python train.py --head_dim=32 --intermediate_size=832 --rope_fraction=1.0 --qk_norm=true --bias="none" --parallel_block=false --init_std_down=0.0 --lr_mult_o=1.5 --beta1=0.9 --lr_head=0.0121 --warmup_steps=0 --final_lr_fraction=0.05
MLP neurons of a small language model. Each row is named by its layer, matrix (down: output weights) and neuron, and shows model dimensions 208-271. Each number is 128 + 24 x the weight over its row's rms, rounded and kept within 0 to 255. A neuron's up and down rows have the sign that makes its largest values positive.
A block is one neuron, or neurons of one layer that tend to fire together. After each block is what it responds to, as a language model described it from the Wikipedia text at the highest values.

L14.down61 [116  96 125  88 128 160 168  95 169 102 172 118 113 139 151 107 140 143 138 121 106 163 108 139  88 150  94  96  96 103 150 117 167 131  89 118 100 199 148 109  98 172  85 120  81 147  93 151 134  76  85 132 157 149 126 120 142 151 154 143 152 112 129 176]
L14.down92 [125 155 126 131  89 145 113 141 148 119 134 155 130 132 115 126 142 123 136  97 143  94 114 129 139 122 184 132 145 119 119 139 157 106 139 117  97 135 109 110 155 111 157 135 113 150 131 172 119 140 102 117 143 134 134 140 119  99  84 125 129 115 115 124]
L14.down209 [185 145 126 120 148 148  95 107 119 107 121 142 134  89 125 137 163 111 114 130 157 159 130 157 151 167 141 115 143 139  98 112 120 157 130 117 120 151 136  99 154 125 161 128 151 100 142 143 121 109 126 149 150 132 140 155 123 110 135 122 153 124 115  97]
L14.down212 [127 143 142 110 125 115 112 163 105 140 138  88 119 142 106 185 104  92 156 113 127  80  79  88 143  77 184 142 143  99 113 113  98 129 148 165  72 155 122 166 119 127 132  75  95 118 141 150 126 159 128 162 151  94 104 123 111 131 117 117 136 114 152  88]
L14.down376 [126 139 144 123 119 108 117 152 142  98 129  92 108 118 120 120 140 136 132 139 120 107  95 131 193 132 137 140 105 176 185 103 107  99 151 125 120 132 131  99 112 167 137 137 116 169 188 111 139 152 107 108 121 153 125 116 114 103 135  67 100 135 121 197]
L14.down420 [154 115 166 123 138  92 149 148  87 167 140 164 130  99 108 114 154 144 100 129 128 140 127 116  73 165 158 131 140 134  88 148 174 117 130 119 133 160 141 131 107 122 131 144 170 143 112 132  97 111 153  84 102 145 107 148 131 110 114 152 118 111 120 121]
L14.down648 [156 115 133 139  87 145 136 153 124 156 104 161 119 122 125 115 161 112 119  96  75  88 165  94 101 152 113 113 161 129 145 133 159 138 102 165 134 115 190 102 124 185 121 155 113 132 101 103 108 146 135  89 124  93 114 128  93 126 122 137 171 136 103 153]
L14.down790 [161 110 131 137 144 135 125  69  91 162  96 146 155 124 129 106 139 106 104 151 120  93 116 148  70 130  94 164  65 153  92 130 124 125 132 196 106 176 180 132 128 132 122 119 102 156 117 117 112 144 163  84 107 124 159 148 174 100 138 110 122 144 129 135]
Fires on degree words such as most, less, more and particularly in evaluative phrases like "one of the most successful", and weakly on clause-ending commas and periods.

L14.down136 [130 146 166 117 134 177  82 146 174 109 108 138 142  99 131 103 123  99 125 134 119 120  78 135 134 142 121 161 154 117 119  98 129 131 152 111 159  92 138 144 140 118 128 115  77 100 139 160 149 108 136 125 154 130 122 127 114 113 125 125  91  96 168 124]
L14.down176 [113 139 118  78 124  78  99 119 122 177 155 156 159 115 101 145 122 157 117 125 125 118 110 162 119 108 123 162 124 153 145  92 102  83 137 129 175 115 103 123 112 134 190 154 135 173 129 128 142 102 141 108  94 103 120 125 161 119  97 108 132 149 134 115]
L14.down242 [141 176 127 137 124  63 145 154 144 121 138 111 157 126 123 163 155 134 103  97 159 122 108  77 152 148 173 115 135  96 136 170 188 128 113 140 122 125 178 124 150 136 133 122 156 108 130 136 146 126 118 137 132 131 153 136 108 159 178 113 143 126 102 140]
L14.down329 [127 156 126 136 134 129 130  97 123 112 158 136 143 109 117 136 142 138 140 144  97 157 114 156 157 138 155 116 154 137 130 159  78 147 140 139 127 134 139 100 113  72  84 105 111 155 115  91 103 100 167 134 155 119 144 157 159 147 132  92 135 102 113  90]
L14.down334 [139 143  92 114 138  66 151 122 110  77 147 143 139 116 139 121 137  99 124 157 116 135  98 113 160 139 134 136 121 126 107 124 138 151 171  95 179 109 131  98 146 135 134 117 134 116 131 116 165 149 135 138  87  81 122  82 155 150 148 127  74 161 118 105]
L14.down606 [173 146 132 142 110 136 118 136 118 119 123 139 110 156 154 109 129 117 132 131 122  84 134 129 124  95 149 166 114 160 151 100  76  73 123 144 141 166 113 103 108 143 141 150 141 115 136 146 130 105 150 128 131 184 169 155 132 128 136 106  85  79 127 102]
L14.down610 [150 133 115 133 120 121 102 131 111 106 155  99 107 134 145 123 117 136  99 115 125 154 107  68 111 123 118 141 123 157 142 147 178 115 114 144 140  87 132 149 140 107 102  93 150 143 129 122 125 153  85 104  92 133  95 140 166 164 151 131 103  94 147 145]
L14.down817 [128 118  76 123 160 118 149 109 141 148  96 124 119 133 133 119 138 119 151 115 108 145 108 133 156 150 132 123  96  83 153 143 139 123 159 152 117 140 112 104 151 109 155 165 126 139  84 137 160 152 114 145 103 111 108 129 136 102  93 178 159 128 114  93]
Dashes between two numbers in sports scores and results, such as W 41–3, lost 44-27, drew 2–2, in game tables and match reports; weaker on assorted tokens in award, venue and institution text.

L14.down6 [139 136 146 126 127 115 122 154 110 128 136 101 108 168 185 114 151 129  99 115 100 125 161 117 104  88 134 115 139 138 151 121 115 136 157 152 108 106 137 170 113 103 143 148 131 115 130 167  92 137 115 123 176 129 119 135 116  97 102 143 103 141 122 169]
L14.down86 [119  88 138 128  92 165 142 139 146 132 115 125 134 100 112 151 137 138 134 115 154 144 129 123  96 125 128 128 132 136 110 101 149 130 166 120 103 152  90 146 129  87 138 123  64 190 144 152 102 126 127  97 112 170 141 112 166 105 138 102 145  96 157 126]
L14.down301 [116 121 138 138 148 142 132 109 151 139 103 150 131 166 135 129 131 149 109 105 130 165 150 147 122 137 122 115 108 134 156  86 121  85  99 143 138 122 123 116 126 136 148 124 108 142 148 105 110 141 149 184 113  91 101 140 130 107 162 169 118  89 113 118]
L14.down559 [114 134 139 153 125 110 109 137 135 181 158 155 135 163 164 128 126 127 149 165 123 147 149 109 129 149  98 146 132 120 105 146 150  41 147 133 147 111 147 126 140 105 159 167 139 142  95 148 145 115 135 162  95 136 138  77 117  94 118 116 133  90 134  84]
L14.down629 [112 150 111 133 126 138 118  94 151  90  93 169 185 126 121 136  99 150 164 146 111 104 106 123 155 140 127 129 169 138 124 120 130 105 102 118 126 111 141 131  71 113 126  96 130 149 143 138 122  86  90 134 131 172 120 151 149 109 114 113 153 154 127 108]
L14.down676 [145 140  91 148 140 146 154 118 118 173 136 103 136 171 166 115 191 127 100 128  99 150 146 124 122 153 118 133 115 129 152  93 141 146 124 148 111 103 108 113 156 126 156  84 107 126 170 133 135 123 114 143 151 166 127 190 126 117 128 157 141 120 139 139]
L14.down713 [ 98 159 153  95 138 145 138 101 122 105 125 145 126 155 138  86 121 119 177 130 155 124 156 196 117 135 142 146 159  88  92 130 122 192 157 158 138 113  76 131 152 110 112 139 159  96  95  97  98 145 128 141  93 103 152 135 179 134 113 120 110 170 139 122]
L14.down819 [123 130  99 103 112 161 154 141 122 119 129 134 157  88 184 145 102 103 128 121 101 139 113 124 108 145 141  76 145 143 122 148 120 145 159 131 145 160 114 115 117 120 122 118 103  98 148 153  83 175 162 130 122 138 104 123 168  85 144 138 177 102 136 153]
Decimal points inside numbers in sports statistics tables, e.g. 3:57.89, .929, 041.67; weaker on "of"/"New" in place names.

L7.down52 [ 95 106 150  90 148 154 102 160 113 146 117 135 122 125 140 142 128 147 172 127 132 173 120 130 146  93 205  92  76 160 111 106 137 137 169 140 133 132 105 122 142 136 119 171 126 152 126 173  70 153 148 133 143 151 113 121 117 105 116 141 115 125 117 110]
Punctuation or prepositions that open a continuation of a sentence in biographical or descriptive prose, mostly commas, also colons, "(", "through", "for".

L14.down34 [129 101 137 109 135 104 115 115  78 120  92 170 138 133 139  87  86 139 148 124 124 119 116 150 129 125 132 105 111 139 161 123 177 161 136 135 142 162 113 127  85 141  95 110 144 152  98 167 163 145  96 142  99 147 136 119 148  54 128  94 148 101 176 135]
L14.down78 [156 114 178 122 160 123 134  82 121 137 146 128 175 118  77 148 148  91 141 158 129 126  87 142 138 163 140  82  88 124 116 152 160 152 125  83 140 143 151  93 143 157 128 104 143 100 111 129 100 136 134  98 104 140 110 136 163 144 162 127 114 150 162 160]
L14.down89 [167 141 143  92 118 142 146 136 124 148 147 108 154 102 131  87 160 108 115 127 139  90  92  58 138 116 155 127  84 129 172  93 111  89 147 130 141 140 126 110 150 112 124 128  87 111 146 159  96 134 134 103 143 135 135 140  90 125 133 145 150 134 134  98]
L14.down169 [139 101 115 135 136 159 172 131 147 132 128 145 161 128 112 162 120 139 182 134 166 146 128 120 141 133 160 114 124 129  99 116 100 139 160 152 121 162 157 132 126 127 150 109 155 168 117 123 159 131 120 108 112 139 137 158 114 123 166 107 168 135 182 108]
L14.down181 [127 116 166 121 130 149 162 130 135 112  97 121 116 102 112 129 141 161 131 146 137 124 119 134 138  92 168  91 139 121 152 142 132 115 134 130 133 146 118 116 105 126 128 150 148 178 154 114 164 166 128  99 142 150 113 149 134 146 126  95 173 128 147 131]
L14.down208 [113 133 144 105 141 159 165 109 113 110 189 131 147 148 137 103 104 116 105 133 147 106 140 140 135 134 121 126 108 150 118 172 164 142 149 150 146 126 129 150  98 129 174 106 123 164 153 135 123 119 106 123 127  98 102 100 114 145 145  89 141 137 105 123]
L14.down422 [ 85  88  98 121 114 130 176 107 116 108 139 125 130 126 150 123 163  97 130 148 174 130 134 129 177 132 140 148 128 109 114 121  81 124 111 119  87  88 131 117 129 113 137 156 104 100 141  77 113 162  92 135 142 143 134 128 127 132 155 142 132 130 105 145]
L14.down752 [131 145 107 145 146 154 131 128 159 100 119 108 123 129 150 125 131 163 135 111 155 140 156 115 116  93 114  68 131 126 111 133 137 167 177 124 137 113 115  86 101 129 124 108 134 147 143 120 115 121 126 109 128 126 169 120 135 125 135 151 131  76 161  81]
Main verb, or first word-piece of one, right after a subject noun phrase in narrative prose, e.g. friendship grew, plan fa(ils), Revolution broke (out).

L5.down95 [ 78 146 106 126 107 153  90 127 119 138 121 103 135 144  85 157 115 103 117 107 153  97 144 110 157 176 163 144 115 152 145 137 140 155 138 196 130 123 147 131 115 134 147 141 146 150 116 123 130 153 152 132 137 135 126 134  89 125  88 155 133 141 128 120]
L5.down170 [118 125  90 100 110 120 180 149 119 125 142 120 124 143 142 147 120 122 127 108 115 136 140 124 117 108 127 145  81 160 101 119 126 126 135 109 125  92  91 133 142 143 118 147 124  72  96  90 117 188 163 161 145 127 112 149 116 143 117 146 129 115 176 162]
L5.down199 [107  84 138 105 125 110 138 136 135 139 116 124 124 143 122 115  77 153 118 158 119 119 128 159  86 156  92 126  93 136 126 137 119 161 120 129 118 139 133 118 109 136 128 116 137  97 129 133 160 155 116 108 123 131 130 159 143 112  99  94 126 131 154 116]
L5.down214 [115 161 153 176 135 148 149 148 128 104 134 173 106 121 115 127 101 145 133 121 109 109 135 135 131 151 129 140 130 137 139 175 147 161 160 143 124 106 170 128 143 154  91 121 128  97  92 162 148 136 133 154 150 122 153  79 110  81 138 176 157 109 124 122]
L5.down333 [144 104 107 145 158  69 130 103 124 134 171 116 126 122 119 130 168 159  92 114 146 114 102 108 119 127 148 145 140 137 119 109 177 121 112 118 135 120 138 120 116 126  97 109 161 122 132 120 118 157 161 129 128 158 146 113  94 115 117 158 107 172 166 112]
L5.down405 [186  61 121 106 100 156 155 159 102 100 126 147 122 149 126  86 169 100 159 199  98 133 124 135  90 142 121 106 161  88 150 135  94 157  97 115 118 121 120 131 114 160 137 170 116 135  99 167 129 125 144  92 131 131 127 132  98 109 136  80 104 117 142 195]
L5.down619 [103 168 149 141 135 103 181 115 103 140 133 128 103 128  86 138 124  90 142 118 116 128 130 133 138  90 106 147 147 136 144 175 152 143 144 142 120 151 138 139 140 134 128  85 124 169 114 157 135  86 104 133 120 126 107 112 103 159 159 117 106 130 139 129]
L5.down674 [104 193  81 135 104 153 140 135 119 156 104 134 136  87 102 150 119 146 104 151 139 140  88 129 107 103 144 153  96 133 136 111 122 127 150 132 116 123  97 153 143 105  74 139 177  93 176 120 165 147  83 155 111 159 176 116 144 129  67  91 147 108 101 129]
Mostly "most" (also first, last, least, more, only) after a possessive or "the", as in his most widely acclaimed, the band's last. Weaker cases are mid-word fragments such as f-ier-ce, ob-it-uary, Fr-ida-y.

L5.down175 [137 100 100 123 137  99 140 126 117 103 115 157 134 150 155 142 143 129 139 160 186 149 132  98 141 145 124 130  93 124 117 128 152 129 119 166 122 117 103 128 126 125 161 139 112 141 134 152 154 125 141 184 115 118 113 126 155 121 158  91 143 103 127 140]
L5.down186 [133 132 147 128 140 130 165 148 133 153 128 133 124 112 154 122 130 135 132 139 142 117 113 105 143 128 143 151 108 163 132 150 145 113 149 122 134 123 145 146 131 150 127  95 149 121 130 149 155 104  99 155  70 121 111 113 109 143 160 167 168 126 105 124]
L5.down252 [119 170 170 115 141 105 114 153  73 100 152 126 108 120  95 122 175 109 127 126 133 121 129 125 159 121 135 104 135  83 122 118  90 125 101 120 123 146 102 130 125 105 103 116 127 116 171 143  68  81 141 166 149 118 137 114 130 143 149 123 122 148 145 114]
L5.down307 [126 152 131 156 142 111 124 122 122  90 154 114 145 124 136  98 146 143  85 137  81 132 115 152 154 177 126 140 133  98 180 131 120 109 172 155 110 108 101 131 129 163  96 135 152 116 158 118 153 150 132 133 131 129 123 147 125 127 129 108 175  91 132 116]
L5.down481 [146 137 166 122 129 115 138 126 154 121 150 130 136 109  86 135 136 114  68 113 167  92 132 166 127 124  70 165 116 142 136 111  86 142 141 121  99 150 159 128 116 136 148 124 138 166 130 123 131 115 123 121 106 142 147 127 110 127 117  97 128 139 121 116]
L5.down532 [ 79 128 165 148 117 107 126 125 181 100 152 123 133  95 128 149 121 130 141 135 159 134 152 124 163 147  87 110 169  97 112  97 174 142 119 114 151  96 140  86  70 144 116  87 115 106 145 124 133 116 127 139 120 168 157 116 154 118 125 127 152 103 136 145]
L5.down672 [133 112 149 116 131 109 107 117 126 116 152 128 130 114 154 145 129 111 152 118 132 155 139 118 134 146 157 135 140 112  94 132 148 112 127 135 125 142 137 148 121 128 140 133 110 146 128 128 116 175 172  73  71 149 125 129 104 134 101  95 179 137 133  94]
L5.down678 [ 92 146  97  96 117 156 139 125 151 109 133 110 107 172 151 167 121 124 176 153 160 150 140 142 154 145  96  93 129 154 130 141 117 127 118 141 135 158 123 168 117 128  98 138 151 115 140 107 143 107 157 101 104  98 125 115 131 144 128 112 152  93 171 123]
Hyphens or en dashes right after a number or number word, as in one-year loan, 7–5 record, 6–3 scores, 24-hour; sometimes other word fragments.

L5.down381 [ 62 123 116 134 132 141 176 136 129 133 137 130 102 134 126 131  78 132 131 147 149 136 130 141 123 138 106 129 150 140 152 141 118 113 103 176 105 139 142 144 134 129 123 127 115 101 100 158 204 118 119  85 119 127 166 101 162 107  89  98 111 112 132 134]
L5.down415 [112  86 180 117 133 131  99 144 122 117 122  80 120 108 140 139  95 115 101 163 123 140 117 133 176 165 149 108 109 128 150 117 124 102 134 135  87 132 168 137  79 127 137 132 103 111  66 151 124 113 135 162 119 107 142 124 142 106 126  95  98 186 132 129]
L5.down496 [147 157 136 138 141 103 105 141 174 139 159  87 155  95  95  64 113 161 117 145 135 102 135 188 141 130 137 156 159 149 118 125 135 166 114  95  83 138 144 116 110 113 154 142  96 103 113 132 132  79 167 130 130 176 151 146 132 124 111 100 133 157 111  85]
L5.down523 [114 135 137 104 108 144 121 134 121 140 130 143 116 131 120  58 136 122 112 130 110 112  95 110 126 146 161 127 132 125  98 118 117 131 150 127 161 150 141 175 140 149 124 146 129 150 137 129 129  96 131 139 126 175 112 127 116 126  98  99 114 166 142  85]
L5.down684 [128 124 175 111 149 169 135 160 131 160 117 125 101  77 142 124 135 133 161 152 140 116 126 137 138 109 127 122 111 124 115 139 136 148  90 171 134 135 120 182 127  96 100 129 124 119 134 115 139 105 121 145 176 136 111  55 118 127 137 111  98 184 135 147]
L5.down703 [131 108 111 150 147 115 113 127 165  83 123 116 117 113 135 156 117 100 141 140 142 112 142 101 128 148 132 166 120 124 178 118 114 136 135 143 146 119 152 127 118 114 133 108 146 121 125 127 133 104 151 116 141 105 129  98 139 139 139 124 106 121 108 127]
L5.down809 [121 183 149 104 147 142 122 147 141  73 116 128  81 122 129 100 138  94 134 110 183 158 121 154 122 149 110 148 138 117 165 136  93  90 176 139 114 105 141 160 133 143 156 123 180 144 137 121  88 129 127 103 144 142 123 166 131 115 126 127 149 141 122 139]
L5.down821 [127 103 127 122 160 137 172 134 144 155 117 103 106 109 118 127 124 123 135 112 119 180 108 144 155 106 122 128 104 159 123 122 151  53 126 108 137 151  85 116 115  82 117 149 113 102 146 147  94 129 180 108 140 122 117  94 160 132 148 117  97 118 186 115]
Clause-starting he/she/He in biographies, often after a date phrase or comma, before verbs (In 1961 he earned); also he-initial word pieces (heard, Heinemann) and "also".

L7.down36 [112 145  87 103 171 125 158  95 160 160 113 157 130 145 105 101 197 134 117  81 135  99 129  93 124 144 116 128 135 140 126 127 136 145  98 147 150 130 153 136 170 107  92  80 125 148 128 131  95 131 154 133 130 129 104 182 167 151 114 173 147 125  98 152]
Fires on the opening piece of a word split into tokens (Add-itionally, Add-ed, This-tle, Al-It-tihad) and on most in "one of the most".

L14.down54 [126 130 150  95 134 189 116 104 122 118 162 145 183 158 112 147 162  95  92  57 139 139 128 138 123  98 140 136 110  99 115 155 118 129 124 163 108 136  89 165 105 145 121 174 142 101 114 126 122 134 118 115 145 147 117 146 135  96 115 130 137 110 150 141]
L14.down71 [134 142 160 111 144 154 147 138 155 105 153 134 132 126  99 116 134 118 152  71 165 156  80 145 120 130 118 159  88 135 131 121 109 145 125 126 154 124  81 127 126  97  65 113 130 154 143 105 147 100 149 146 142  83  77 110 118 114 122 184 118 145 137 129]
L14.down135 [113 112 105  86 126 146 102 163 145 132  95 151 145 133 159 140 122 129 119 121 129 138 167 163  84 133  94 141 131 101 169 161 138 154 119 171 117 143 118 131 134 138 142 104 105 134  76 127 126  88 129 146 147 153 137  99 137 149 101 152 110 136  92 117]
L14.down254 [117  87 119 121 132 124 110 109 148 129 155 134 121 103 118 201 125 133 142 130 128 112 105 123 157  98  71 125  99 146 178 132 143 108 127 115 106 164 152 132 111 112 162 112 146 138 161 133 109 181 143 112 131 140 100 148 111 140 119 161 132 116 130 109]
L14.down516 [111 131 114 124 155 141 112 152 154  98 122 100 109 114 119 126 144 149 140  81 162 154 134 124 147 105  85  76 121 141 141 139 152 169 146 134 114 157 133 158  99 126  99 129  75 138 122 122 123 112 156 127 164 133 132 166  92 121 127 142 167 148 192 141]
L14.down539 [ 77 168 124  96 130 120 126 179  96 145 135 125 150 141 148 141 105 168  76 165 118  98 164 140 147 155 122 128  86 131 117 156  90 147 132  92 119 176 133 126 134 145 120 154 120 159 141 118 132 129 141 128  95 128 111 125 139 107 147 154 130  53 120 146]
L14.down586 [120 114 125 110 162 115 114  72 144  87  98 121 167 134  94 165 126 163 104 173  79 130 100 138  96 112 175 134 110 171 167 114 132 141 168  98 133 149 118 129 124 136 150 119 155  79 142 107 105 166 145  78 112 127 107 120 140 130  96 158 136 101  98 130]
L14.down688 [115 126 133 121 137 161 132 131 182 113 129 106 103  77 130 130 136 120 143 168 129 194 140 142 126 104 117  98  85 133 175 110 154 118 132 120 151 126 170 139 102 122 116 136 105 119 142 150 150 106 155 115 176 159 108  99 106 129 125 116 140 148 166 112]
Commas, "and", or subject pronouns right after a finished clause in biographical or historical narrative, introducing the next action or a description (e.g., "joined the party in 1976, and began", "Academy, from which").